{
  "d_model": 160,
  "n_kv_head": 2,
  "norm": "rmsnorm",
  "attn_scale": 0.125,
  "parallel_block": false,
  "init_std_qkv": 0.0433,
  "init_std_up": 0.0433,
  "init_std_down": 0.00541,
  "beta1": 0.9,
  "schedule": "wsd",
  "decay_fraction": 1.0,
  "seq_len": 2048,
  "doc_mask": true,
  "dataset": "wikipedia_en"
}
MLP neurons of a small language model. Each row is named by its layer, matrix (up: input weights) and neuron, and shows model dimensions 16-143. Each number is 128 + 32 x the weight over its row's rms, rounded and kept within 0 to 255. Numbers have three digits each.
After each neuron's rows, "fires after" lists the tokens most often just before its 100 highest values on Wikipedia text that the model never trained on.

L4.up522:086066174176074126204077091093068097094149214127123145165112126136101099172145132112111115116055167105095126139134158092115155134181163061133124128129176138188164091087121110096188083101095130140111091118123077207111137136174076149104136151140114089108164177152168142137193153139118158134172140114147102065114148120103118111114106082145094146101137092155075095159118116144062126131117
fires after: "1", " New", "8", "2", " le", "0"

L4.up527:185116101154143165146160149157105206157126121172156106096127188127099116117109127147105119132125081080102135087165105128159159132094078143137106144157104166196120120132161128060144125136143085141125144057129069128105093114108084184152127179155165104149100188133162155160104175073206166137177070122102152127159166199164137144132122094124102107141166172138123207123104169148134073135120
fires after: " R", " P", " p", " n", " Pr", "\n"

L4.up159:087111154085147128077077105087100124142135165109165082128161127134121058146130116104110128141155079123150092106147135075198127129173128121087093104147145163085140096096172117134126118152087131096114186100191154122092152070117141107148143189090145063086152174152141109148139109152154129144128090109095113078114143128067064128136080059154169058180147126117147151131103068134182186144125
fires after: " in", ",", " November", "il", "orn", " July"

L4.up230:179154121189167160095053131058111137075151156161144088214148131095110100134113142149143154139078109102096114187117125082186112105197151133157089151118104132139169160131067130118069094128115119142101167076119143123126110110191148152114132194101156177161121177165139092161076158118172059113091144145161165120146127127109134160088079126129113191136114080173113146124147107132187128177059
fires after: "0", "5", "2", "8", "9", "–"

L4.up214:171143117171119157110170166155107160152106141113142136118113158138079145115184126108103116112125148067087163168083176087142082087130118123159131090117186114126133153152149154192158149140164199106144156118159125122131148176182101105183150108059112137095164138123088170196143175144119136092135143130134158137074102121137176128128066106127129160186198085111153124105130146104162130134141
fires after: "0", "9", "er", "k"

L4.up56:137091106116115087119114151164141145075121139160070104147119097091177071150122127119129123104170162072121121123125139141077126156109074159120139157150099114062121151134142126108075130146149083182116117182153084146070135176090170146083125202126104064150111164157147169099180093156124146108143091115140161104184159099162062180116167136122110132084109091157171120180059125092171132144154
fires after: "t", " St", "ail", "ud", "re"

L4.up15:143079125109141146116135156136179137129107206116162151087137161163096051109137177052121151109149153174121122106179155123157089138107110098173140197070099151116098109089110115140152124161155127151089157141111091145140160160091187159140122073160091103183130126122081132100124111205191122062112130161181125091122102140112121169166139158164125094138142100168138129161079128161095103175107
fires after: " ", "z", "s"

L4.up218:157131164110138096153127104130103087168131178148046117125120089116135088105118084130132162097131121182129137124106142129072139142144166103134125163180111099120137099141142125120138099122096100141085109156068159150080159118141129112133164118217070089202170139107140075121150119139183145134144099143106126116131148142185078096080120181099115090109136068127160106090081067087146142126115
fires after: "our", " be", " on", "al", "ual", "inal"

L4.up533:095161082155146168074169075139186169101132130128173103124087172151121130202113117130144143115124134098094078135081082114097138130130116126129108138103176104134193097172135080145161072159114106079129112087158087206132170136141099152078184219157173128090157118130069115158142165117180107147139147142116179117125130171212187194141126122120136159123143103168131163087150147106130109184167
fires after: "9", "0", " ", "N"

L4.up166:113147098157114157089123130086094134081112098109088115124074216120152158183157148107085170110125153104125130131093064138146162091184180090157073170171094127136156159096119124100146165105082122138115175108099142115138141089122061161108174173120155125128122167117135186086151084153120142119138127206187134130125128077152097128145150085189127100102106116099161116197094108136151120117194
fires after: "9", "se", "0", "1", " inter", " se"

L4.up333:121191084101130156079170082118138091144113178105123133149153058145090119103112129125076155124134102097124134152189143159110129105168138142138174068050180138103122049116101149177128149129164098097138116115114103130171163133120150105117166211165145159155177124076138121130117228119141123145087132199105134136073122138093114186096125125129056096093153124066147147139139081119187111144147
fires after: "9", "N", "8", " s", " l", " n"

L4.up535:106148107155125135135099089203135175125158169103146154069084151081128163155066145178170160108131120133112143048142119060164136143136143124146172141107144067152122108096107112108095133163106126140167140209105168158107089109149179128145138146108122123166091177144097098113148129184110157140135071113112096106182132086147172120121192122113125119159043156107131157077136070117188161130160
fires after: " m", "ss", " s", "m", " bec", "e"

L4.up391:085138167116087065140136048096136172117107132104159164165087114162203133131048152129160151080128120159131133110138102140134130152141076136158187116151161117144094155051147086118156139143098099134090161151142115128100135087154115081138085121119141136156123168060112168097130183114143090138164075168175056199158201083140150128111116113157135141107116177109119134126147173108097134098112
fires after: " s", " S", " ass", " M", "ss", "S"

L4.up405:184173148100175146109137096173120144097144086089148148135120148143144073129195088121167059148158163124163083178170109131161199135052133118122157109106160084154064165148160125122149087112095135154137120170142101158135082066133127176176142121209139119113114175110135119140156156154115120198099110128110094118155138186106098226077136133133113116084159157136157105120095133152157093156129
fires after: " O", " R", " P", "O", " F", "f"

L4.up322:074167163137103125155155076145121166138095108135165113106100176178108104074168133081094131072109111162142184119162142108202141125137127099157119091122115142080066124145113106175128100129119061101130081069137100096129160125170078147095159175169190113124111141118100142141144127141201115139125073138206085160126097108175048181143109056160085096159156113093156097145087115123129090152155
fires after: " ", " H"

L4.up155:158177106163142126162116104137050096135081100146130080137103171119104106165123110204101089078156183156108109097144150082125113119125095120123143092121127095089114092103139126130130107075089129134110084108095162138113200074078171163098175173136123145150085157151058135083150102087128184070079186142144069141142136089214162102128117143107140094097157154120136107145162123133078126176196
fires after: "m", "ome", "e", "u", "ri", "att"

L4.up510:109138093152137112114187084112162099094082088134159092056151189140208124143180169123130162189132099109141124110115113122156118158149106110068122099149115128153128175136102160116171096153123098130083143130191086159098077131107129171145102145140231086073179122081167115142121119134090103126136092126177115143154109094081114190137137123155111135104187101102147123134146129111156102160147
fires after: " P", " Ph", " St", " G"

L4.up578:110109172075175061126109085108173131105193161152140102123162182138159107162140099109158077151150165112192082121038168128158159096160078082175183144084133150145085126110127100137143188129145103159138152125138104138144187157080169139108126113125120168183167170096101144192153143103107142084111139172105102100085114117122142102104126079150132080196117148134138119102164128078165165095141
fires after: "rib", " P", " p", " acc", " h"

L4.up392:115176137117168104090129097090143135159082136132190135147069167191150112150102110090171114129126084144058165161169153133095107103130122182102101135087071158119126093163186083127141070070129176120083157112218160128149086084083112191112122118128163140102122122096112105106126109114163148099087111166090186104164127157135135076133120109140105130161097096098097130076095103047140133160157
fires after: " l", ",", " in", "ed"

L4.up228:162107110146086162191117138181123133117145193137131112044127120116133153094179127124093073089067196147122109110165049101110110076154080129098175130121151127208115116138123119090134125127166161101125157119092137101170133131117131199115076127111123116164157154117101121161126158186162108100109155080161078118145140121125160154154159150131130110074074171121092131195178135128106162069137
fires after: "le", " G", "i", "als", " s", " f"

L4.up310:084081168110085177079188126125127137115153133122084100083126107153105125098174124055176131130135140119150145128153137051117152062145160141139159062090102136136170111136113185185111128136145076138114145157160130131113170176107114080126132151089119131139160084102073131156157129174144136106180061178101142088140110089166104115202109070067097136143109139139164143108122166141115129117117
fires after: "\n", " K", " B", "r", " V", "a"

L4.up614:103129088170128120089138160162131095147150170059145079110121139118072137146149125139131088082118093170161151189115090083172095153175176112116129129053058157168132105102103169150169140126099123073147100139162126125096135131135096163139112145152086090163147073112103200092072140162082123086087135120111107096163160127151117107161124131141178091161179102127153151165154098124113139118126
fires after: " ", "u", "-", "ri", "–"

L4.up84:110127108087114156119163172193148156136184094158083172112117159175100118106086102189127084096155154115108149210170166125132104124094134104087132177131095105159163160186129116173145171090139151173081150148118089169151119110136128133137095142122062110094091126152153084166139078150079129066169144151109191092118132105189178111153150136103109165089137137090087112114153134178136113167156
fires after: " is", ",", " that", " was", " v"

L4.up326:123142135115151107087132182118181104134170137087129112122097104189114153109155107141114165113093099109058116150181089104084139118160074160156144128077157116138135109089126152061183106159152120102203155132143131100124102124166095087171117118173156171148171113040121142119117151136087112148137078153097142094061146088145082185153104072132132114138155097104129163097097097122174148117101
fires after: " m", " ch", " p", "es", "r", " an"

L4.up508:163104153151066108089105118077165109158163109109120164085129089125128112096200098139114121110153126159087089100147164099124164111125116151080162093116155127167110081180160151112145126078157102174153118053106144108177147147130118145181135144109126114149089141181101058147142124188172087145206123093106090152148099095180150138112082100156082168132188169100151100135097155145081106100098
fires after: "s", " S", " s", "-", "ele", "als"

L4.up449:171147121158076152103142096127146155108139134085138118153106144147189117145131103187103116164109040129119106153040173086144160130088167135152138125129111104138109095177127133065127094151152091166121155166118128132092156104091075157078199163146135115179186127075098123129119118160186109104146153164093139136154150066150137087111082116095171079121104096092162093179107139102159183117113
fires after: " p", " P", ")", " b", "ubl", "h"

L4.up393:087107092112110105138140140143160123083141210073153126109096171123125079176156126105132093131163148087093127098127162112130104178063113132129144089064106134100134163109181159203108173076139160190156154146135062120159122146142160071102101141115141138144066136112176131102148132095070165133101105117129086103155094155112098125132131147130150106142118119183129080150168111110191138161101
fires after: "re", "l", " cont", "t", "cc", " cons"

L4.up439:090122216133051133197122075098153132158181107084100137096144104157181068126153093136100128070143104130130119124116171136129139160115142126099138184172130145183166122114177166128176098167174130120097154147139133102115199130086163092129169174166179187127122110166119124112146112141147185136159108156153127125151130103103204098141098092202085203139165109113136116108070117160147128107134
fires after: "\n"

L4.up351:134099073148089125121125154101139133096148147110191160145091143108085112103031150158134128117173177151126111113159127109091122155162117131163074051098156152126074093114103178130133041111167138136168081137115147170131125117168101148140171154132138129162118179199102073067116104131116115133130124140147138116120123099150103100143114097084169170148171075156119082171133181059121137161187
fires after: "i", "y", "o", "d", " N", "u"

L4.up212:112131171057117074159029130122133159168172079103159138129143140145046129133112134093090117077120126117112118120109159103144116107089129105151128140054152142157103177154135062212131099165167148189135139107163121148102048135143119178144111126137165108121118139129212102194083115086176059110152131111116147161142123132147188144054107121127130120117090151098128143155164156086130132136122
fires after: " G", "r", "ip", "el", " Br", "l"

L4.up271:150082154136171102169153169180121141157131102163144130144070171098081129136138127090081129046127173136132151145126137082122140127142081157135136144126078152131147151154073122106118072042137106184109174185103095138095135136125099147149132159191053089122119105126107110177151133132120140145129123138126115213053138131124108139108097099138094142139129150115155148166100126134149083137163
fires after: "stit", "ir", " S", "S", "ron"

L4.up609:113083104144144091150108115081144153163148088117111130084191110173094095158111156099095138129151133120142124134152120145127165153078131174120102112153152067110157174134177136103100124127130143135085136167078109132147137100144080120150183136081155139114120182176037078116111107132155167104154047132131153123085113065146185084126090171130156172152190126118158006145113162113142113086085
fires after: "\n"

L4.up18:141141084203087146151139100155110102159123121108092177137175134146108142118194120104171082108154132120102128131170122124173097119111158122120133140074168220154154067178097137129128166201134130173119124133123182115081095148074121068126124136133122116080112110102121112137112132093221159155128105171140102110138146145108033062168109131130163181113136132182145146120194095107160144098071
fires after: "1", " s", " ", "}", "_"

L4.up541:145145099171142137074119157155181103163163195105099145154200159178149105163150095095161114111143129103094142175100122077143097116087168056166103161116154150115108138132163170103096085149100112164114159131171125125104156112083117134121141103142165136122181121133183137144204121129125087116094103148145124170064104153112119096104123103117153070098139098097138145183143155164113146100103
fires after: "r", " b", " c", " p", "h", " Ph"

L4.up497:116117134116139131110144154156128130172129118106162102107154130132076106060079135112105124134106167053104182150170153141124077114131110095117125122141158140185152131085209102143146063070070105132159086080127068164133178112193110153088099129136065090074164162159126160129130125145135117157121109155158142195172087106124146146119146084171121106169051114191149115140124168144188149134096
fires after: "\n", "y", " I", "9"

L4.up158:102134109120169128126091118199100098103099128031118085104154161135176106182120151150141116135140080126112114145035177120106167104085117147159132123110146116100146167129066087174132154112101146091109162129081103142137117171142208103175155121143142141178104149094183148094142113073108178080078146142182096178115170158075148151140065148147143149127181160123124120157077107092176074143103
fires after: "9", "all", "l", "ut", "pr", "iv"

L4.up257:141153080113117143134134172110111134118144141175115111123201088171151101146128122089171124081047129059165150126133105077134166132167114155186131099163131131133142129138118128087172134160160164120056067162161115084106090070145160118078182185147139111110136175122082166151091110100136126134178125121067106076178195127080164145163126128151151135122116160064171116112166089137111137138102
fires after: "\n", " P", " Com", " C", " de", " No"

L4.up615:156095173123152196221154104142085114105149145111109183077173152122145102170097135170149133084128081103102154100133104113133116097118128090122141094144119144086117114127127144177178083119154153142101065098168087128150092171168118060105116120112157103118101161188140092136179075133143152091120085118110126125159197178147141176164122064148074178151157114109152128110190094084129132076146
fires after: " pre", "re", " le", " $", " t"

L4.up478:075180120130126133086101137136120100113088122117162108119174164112131083038165069164176153183159165135157098128141149100137119144192122117072092124114127109162122116144150103128143133170151127169131178115116152159168120154081167109175173137168137098099185097098147122096140118105168160124106073179118129138179173131161117164124151087123156094092106098027134133107124060090114089076108
fires after: "-", " B", "or", " (", " T", "el"

L4.up374:082136079123121133132183135104094176141090086115127113068109169148097095095113150156116124123061133128145128077164105105131090163162083188131121118174097139132138166128177094185132081159123160153076132116132122193162144125165141105104165140168135150047113087178097124180135157140118114084167148167155058137173158062138166095216190141108146119126174108136159088143153180154115136173110
fires after: "\n", "i", " ab", "o", "out"

L4.up184:110173075132139149140137123150153140098070104104099159111114086153191113182121158128070027151172114127130088191098127148143114127129133099181138145124144148113158164127143149121158174104114158129084068121102136130066108158135156161115157176086131136159147098142090098178148142065172131065094107134110175082059101092167168150132066106119128191171150103142110151111160107129118127154156
fires after: ".", "iv", "\n"

L4.up106:127142130165118143154167086071128149149150132128058121130139135095127140094157112084075103082141187173102106083150097137111107124129101136117102169170114157126174162157237161167137143178122088131132125084143077156097114127212091122095115144181133075097138126104120041149171120117127117111127123080115173106145169153201142142093077102162161104081090127090091128102154166093173090138125
fires after: "\n", " L", "-", "U", " l", " U"

L4.up576:164088125115177068121129208156072113174105124086157150123121163144119093108097111163149139169118120102156095167131166115149103139116135116143127178150158138116159119141187128135108088188132098093096144150097132087114146133132119079074118127100083103139137170138154044140130099130161125109121078109084129112043137131124059149134097160163040177067130118134165104134108176128071099138153
fires after: "–", "ir", "ele", "ate", "er", "oc"

L4.up445:122141097148077161124108091144094180143146135100151115148134079173154117170093099103156137092094134156136111177106103060109148113248149093123125127144155093124125057126140120119102157061103125132095111204137106163184120102173118142119121097093075164139124147112127160164132156175122122140159158122097145194096115105099081123172152167141132139151113100105117163183104064124096128103083
fires after: "0", "\n", "1", "2", "3", "9"

L4.up125:118134129146119123131133143089166088116107099148180104088140146121102150122115181111133178154064134092142120185106095204117156082115144091135087114141085138188109133095137160118109082176144075122154085183200121171077106109139151121109082090123114114097132142154128139090096161115071132129163086152202094165131134150162115101118139106121122068069094145072103152175202146106130106114167
fires after: " o", " I", " O", " n", "y", "inal"

L4.up11:154096092148142153173099081107129139094117149141170137133203123091064129131140165124132104066095142137129116096172149115150177143164113049103102150157050154083150102144158125091121138125111132119111160157105123135123162091131117101057196157128212202152168149098136146149166126107121089115116110118097110180141135120182122075179120102154107152130113058165172078128156197134148109116114
fires after: " w", "c", " H", " so", " W", " c"

L4.up444:096166119150103094134137136167122111112092039146101092102101125143186117162078162163087135111140105128128109168144159085176121156103159145119106131091172164142097143187094167138120100142194137171109158143122141122136152087111208132152141108100174089160103186102114051117109121166099115131152124182149138103150102174110094076091117093087097170132095094146082106115138177063099118179175
fires after: " S", " s", "y", " a", " o", "2"

L4.up560:121065101105175165117151102152112130195167115084082106168143176138149131186120165127143145140167159104094079127116070125185119114080126133128134100104150163112160138147145115146109146082135162138072136105113154180103188194164167090103160179141166161078106119096140142156177162153098097126131210130107098111125127082132088120143100126126171129169089122108137141129074130085132090125144
fires after: "9", ".", " B", "P", "%", "0"

L4.up435:149061109122145150157192123126087073128150094118133100116122094094117158101136150103102053104094129083164125090145105138152123119070154071112185105087156142190118118117127135186133159102159117153178142148114122131114121146043165143174130118203090077092157121112134064128108132146100093155172126179142154127124110118137120145144170148081136150175194116144120175170086113118167096133159
fires after: "g", " ex", "1", " ", " us"

L4.up302:107133085050153161100172139099158166085150114117134159074178132159143119109130134090139143105167102139109144159125143122118095079097141128138130138098118091155083096080093201084189112130183120153120098159142125169133179151101109066147148183163155060180120134097107089135170115102119127155121125125090131083155156114095069128089120097121129153102134106163109139137133106132083162224112
fires after: " p", " sh", "t", "p", " ch", " is"

L4.up540:136152133126095115118105153087120155172139119113123153119142127164148098157122092163123155166091115162096133085167170108148101131053070139146184111079196170138164117121185082132143081163103116155195156160100137097148133144163145108032148138180105115112126158162185115104107191171091100104175067181145176185085158181116129112143157101110108091088129181167120114157166130077128137148105
fires after: "\n", "r", " R", "l", "ov", "R"

L4.up203:092073108146117115187143116175104119145078099128059122107157171113158131150148088141096125065116147100115138103143143129166127138081070093126126119124113138119141139164077172149116166134154165098148150103092132146102125073117095162137075139056139134099161154139147155157118106068087155134184137102137062084141170114138071115157070150169136119180070122116113092174086091093157106149122
fires after: " in", " In", " ", "In", " sy", " inter"

L4.up377:179171113121131082166113112133112170129179085164138154110133125099099107154113090155123120140138157130156098158089154104072156118132124145173149141124095120167141121125081131093149135168142169107173096111147120122130145165095084100161100130174168127164168148108168149164117124126119142149109082146082068116166192144084094200120157076154121173144201103074142127158199143142176106153095
fires after: " p", " E", " P", " comp", " D", " d"

L4.up454:132069065074145140163146157120145165124170125118131130091139142182130056140173114098165108165114122145134044146143138170127104169090135107177152126138198166198138116117131100191135139166119128151142134130113102111041120129088169154113128124115147104127168115052185096113180113141193174069150087154171158103107156163092169137193079111086085124162131104129151140130120102148134121119157
fires after: "\n", "ir", " G", " Le", "l"

L4.up132:062123099148190081143127091118079177102082072114100112163047184113131150127072062157103099101127119160088072119096153085178135146148122151123143040172138133141151180151107108093169115153106130124149125123122155113095112134114136086122142162147144097105177178149168114129107118075156191144145084135065095108134124143117109108100099108149139064160140150116065116125079028096174104141135
fires after: "\n", "n", "ol", "9"

L4.up570:126100077104113141096137100154139156046165099140117159114119134097104142146153135094159106120156146099184107126168129165207093120186160173130119189137141126147172185138176077152142175143124165108092180108033116170132143099110122107135123186169080098157094104115096108117164126135127161083136140140176107145139190159116099121138123062152166115096175055118136160152102128143088124121107
fires after: "\n", " ", "9", "s", "0"

L4.up554:131092116143090176146089158146167124148112135072151137140100122133127099107082165067105061085172141183146153133171118141115154126138085115143114147113110122044097068130108110133119169121130141118187138167074158118073102158163064132122114122130148106160146104132062165075173141190126159082076071114134118102140100172200101114099153108166144160142108093169128182070134088142161083170103
fires after: " ", "cess", "arg", "it", " e", "am"

L4.up154:162137168136085168128089075159152099166195172144105122125153071138104188146067169151127118098096140105115069138147121126110089130163098149157139174115100099105091066079117076113102123162121148109137136161061091156150144159109082191095117171098131156141130181114127106135130103169109133187109159153147081110151105071141121108114132110194161143104175109114136148135101075081120073120096
fires after: "0", "8", "5", "1", "9"

L4.up411:190161097107099097120118147125107121121204111231078101133114083100140114178195191130162148168141112140131096156141096165088150161167133069106132113083088196141105112094147113118084144137142121112104158163114086174088155106152128130108143115130088130148115152076200081097106183166133130132177100101147151130148137073120159183155140112130133146127189078087168161127120119096189102140107
fires after: " V", " P", " G", " v", " med", "ual"

L4.up596:076131127122130107174141116143152129092118122121152101156099143133116141107111173162085164120145127160108146121143145136190137122173057100140154214074129171160137167094093086117110089072109120153098087084115110113085148136077124148140130061138058085161107158099098141168122126154163115101089102123047191147045100183175193099164150185097151137147115114122131133165095123119166161129128
fires after: " ", ","

L4.up95:155055075136149164098096103121067096098142126154098080152132064118102146128124105103162100116077127126104128123150136114122125137193127097148128125100143118116091143079188064125135113074086110067130065123090064159115153112157141139138137152120116138103067224197152117141173145151129157135087132128219124102123140133101157147164171158137181205164179145126132127151159158133082137146152
fires after: "9", "7", "8", "6", "5", "1"

L4.up167:085099156144123098090123124102140143119102105112100119184106109135107100155130162153131145148148113132104169144115180119126149089194120069050133145096153126127113116094071093179089163113164165113084135163077138104182094152139089121142170104139103158180059141138112121142190132159129124081195151156121151179136172124152162076147067132107127162177099148151172098196134089171154111079104
fires after: "\n", "1", "s", " ", ",", "5"

L4.up69:079170122086181175094170140187171135108156105078149139119107124112133121098090116083120084075140112202165104143129079144193136158141111096148106159188110158157111163127160145136114084134123114155117144121096161158097138171155170103181120105091065109113161157158099105136149177159145096133154089114061103121124143127173110150171109086109102087167130150162158115129130103192154197141063
fires after: " to", " ", " sp"

L4.up6:112161127115133184089131095153115061112098110142137126205122127115145147119125099127193158135114140172177112131125127162162208088115160143137100089109128184137130198111135131119087136092165144120169117139099093167087129090120164112117137124125137141092107151172139096102141110127160092110121089093125213092132161141117093106169131131101066115092086102151137085205113179187063141137113
fires after: " O", " o", "y", "ro", " Sp", " w"

L4.up350:118115150121135114118124104127133113074139133088102077119119080200124128120110082064105063129151097075046155120130137142160177068165099165160188050151106177137155143149139144181145111029113108176106096098116200117077132167139103128114196178156142169124103124071072143107169134129144124175107101128159111158114154171190117129138148089121148117130113173162159149097131109105122167104155
fires after: " was", " would", "ay", "ust", "ill", " app"

L4.up552:124151112127160067117165155138136118096150116091098105121108187117142108151138165144099167129089149101118163124131111224177171157083095178129137193153128070110150158145043145156143087105109132136129126096156155177122139127108127128150108140087208101100122175113154109107125189184102057118129175155093138150126132201145168169097134122117138120121090142174143145170102097110202123223166
fires after: "9", ".", "r", ",", "2"

L4.up315:126103116114169116130141118146122199140108133161115087095230196088130207137088125121088099082111106126098135115137063134156112062165090089150097032163097139093157115145154170106177162124105090105102151156100112109151163120104106115165086160126139116090125165143121101101091125192158129151163113113122108177132123104132110077119078096194129131170121103116104118134136109103083068129103
fires after: " In", "In", " in", ",", "arly", "ince"

L4.up361:136131121137114132092154121203122148069130158179170145157163085132150137185163185142142122138132158145103148124159104064132100140167097100109141117130123154136187171142065146125153105192089152105182080134152070097123126086134107105126117119084164175133118117086088080189161181164135121096087165187141093146099150106139164123156122158141151153142105141154157045077167164097129126067115
fires after: ";", " so", " W", " d", " w", " des"

L4.up266:117119119085129118124122215157143153119107102182106133122115137179101121149173175153118093141184219104116058164153166110116123141155120221129184082095134156155149097150119189130121160157117225126181148066134093117136089198107109112120109154130136077109144158092127153099148093089127151191170132143151127181109125093119082112105160116145145096145134132133138122105114146102104146146103
fires after: "0", " d", " F", "er", "ist"

L4.up440:079148163102100092122123136175132150138160075145083118084113136166111150152149180119148124129106121052153126109136118101075057070131138135136178137111136155158152170117188074135133136121134126155136142146079103156143162074120116117123140145157124123093172121141108031160124123160138067110123057133082104160133132123160162174164146074087119153161184157105128072148153095126185102149120
fires after: " B", " K", " F", " Ar", " S", " V"

L4.up238:112122078066137131100177128174124166127138101111116098138111149162213152144111096133063141115102092143109097151136135199153095144107083145140146150139145094123164181134083113124131160089128067081088127119167099176153167071137139098055096167139132160122161085157132156138116125121137117183111138195159114150135117096113141047105139086165143079075141144104137135176109063155123083116064
fires after: " again", ",", " as", " is", "9"

L4.up113:175160127148110092181165147166138178087157130130123133070133135190155174162139035118092137128125186112153151126091096143072156152154158080118092129164169170119174123116131071170127087130092099043114139130125104157178185166155075173103170177138138145124120092061128077153141161124168096156118161133083132138124190083113141078130174114168117209125099127140147064107179143087137119161162
fires after: "0", "\n", " |"

L4.up267:116117136192113168109108140168145164135095139093143095125146153152152114114075157108116077168106086157148120169169099126151166088179115109202135139096123151136099096130099143166178160128179099152129150064106100119143169139124081109173096149165145058105070114171144116103135084169159137090131087186175123108130064137149126116162129181174108222181139101097197135124107112107062164122116
fires after: " ", "0", "1", "–", "5", "-"

L4.up327:097175135076147063147107105103066088089066082099120086175119100117190126167106169133182103121134140187133158128129168078115076092120138159078129128098128152150140148114124198120144150172121096103130160142160114130131133136080141113137076153108146074100085127105090127197117178145130067122108101138100112158107146094141159125055168109132097143155177174105053097115159094158112173199128
fires after: "0", " a", "1", " the", "3"

L4.up428:141139147142119094102115143125057193116142098101106135045115108138127085166149129106163083088096078120104136087193106126179131134115126126091083113160126136134121126093135116165070213108166177131133158128107086076081122130147126175130092146092119148099082138110145098167101128018161123122077089145182137146143132124112117158125123121132065162181091152192081100111154104176149100131150
fires after: " in", " In", "In", " April"

L4.up335:111133135142115135080082092133128134120090162119125091151129132105158081104186138076177106191115122125151094179132109105086127125079082146127131088111105116175130148150137109107162128160126098138121155161104133134113130096107113187127193166114121119087188126091131098146103115162175129140107155132105156043117154124140168137160123145099099128120129160098211102149072122125161134218126
fires after: " G", "ath", " P", "1", "ü"

L4.up563:144074135103057185074072111150158121154099184175169097106109140162106175113088163171159149045148158191160102166133059156119122095144175109162172129120121127120170196170112095179159105141076146107132044174105100149097130151174095146150166154138155141149125105120126164128119126137113152125130100090180085162143156156158121128124154076097106120158143162116142140112143127089171153142116
fires after: " ", " (", "l"

L4.up550:118137149101122096131108072140104095168160119085197150079148107111104134103129118072217165133122088136202119116145123106186123128092120164139168157088152182128175130159115098116133121161058126144136089126176121137107079196109105173124197096121088159161097123146127126119097165080182081137158115119076117122126136100119086109154119107154127114164115060133175126148144084101117103189045
fires after: " (", " ", " r", " R", "-"

L4.up177:139137093145167107186095104176153152105092055108152110068121127056151133111172109137091100119094177104144178139122149162148104168092109087091106100075117132090093166119157128115114144087179167132117130161144150175169159145164110113115109186168152118124098112168109153106123142111180101118130097112156118058130150139116117184115166071112141133099108114205123128205073126108082060202138
fires after: " F", "\n", " G", " E", "H", "T"

L4.up565:057098132096088130122102123213062120125108082097075136091127135092162188157133121111130090136088105178173151155123101137166169117147101160114113136095091089158157095165072126066133161161117139130138141146083060126142135086169125145149159142073111076146090163160090107070083094099140099098159161131176106110176112155070134083094112093091127190142179129150084138108130109078120110076183
fires after: " S", " g", " in", " s", "im", " P"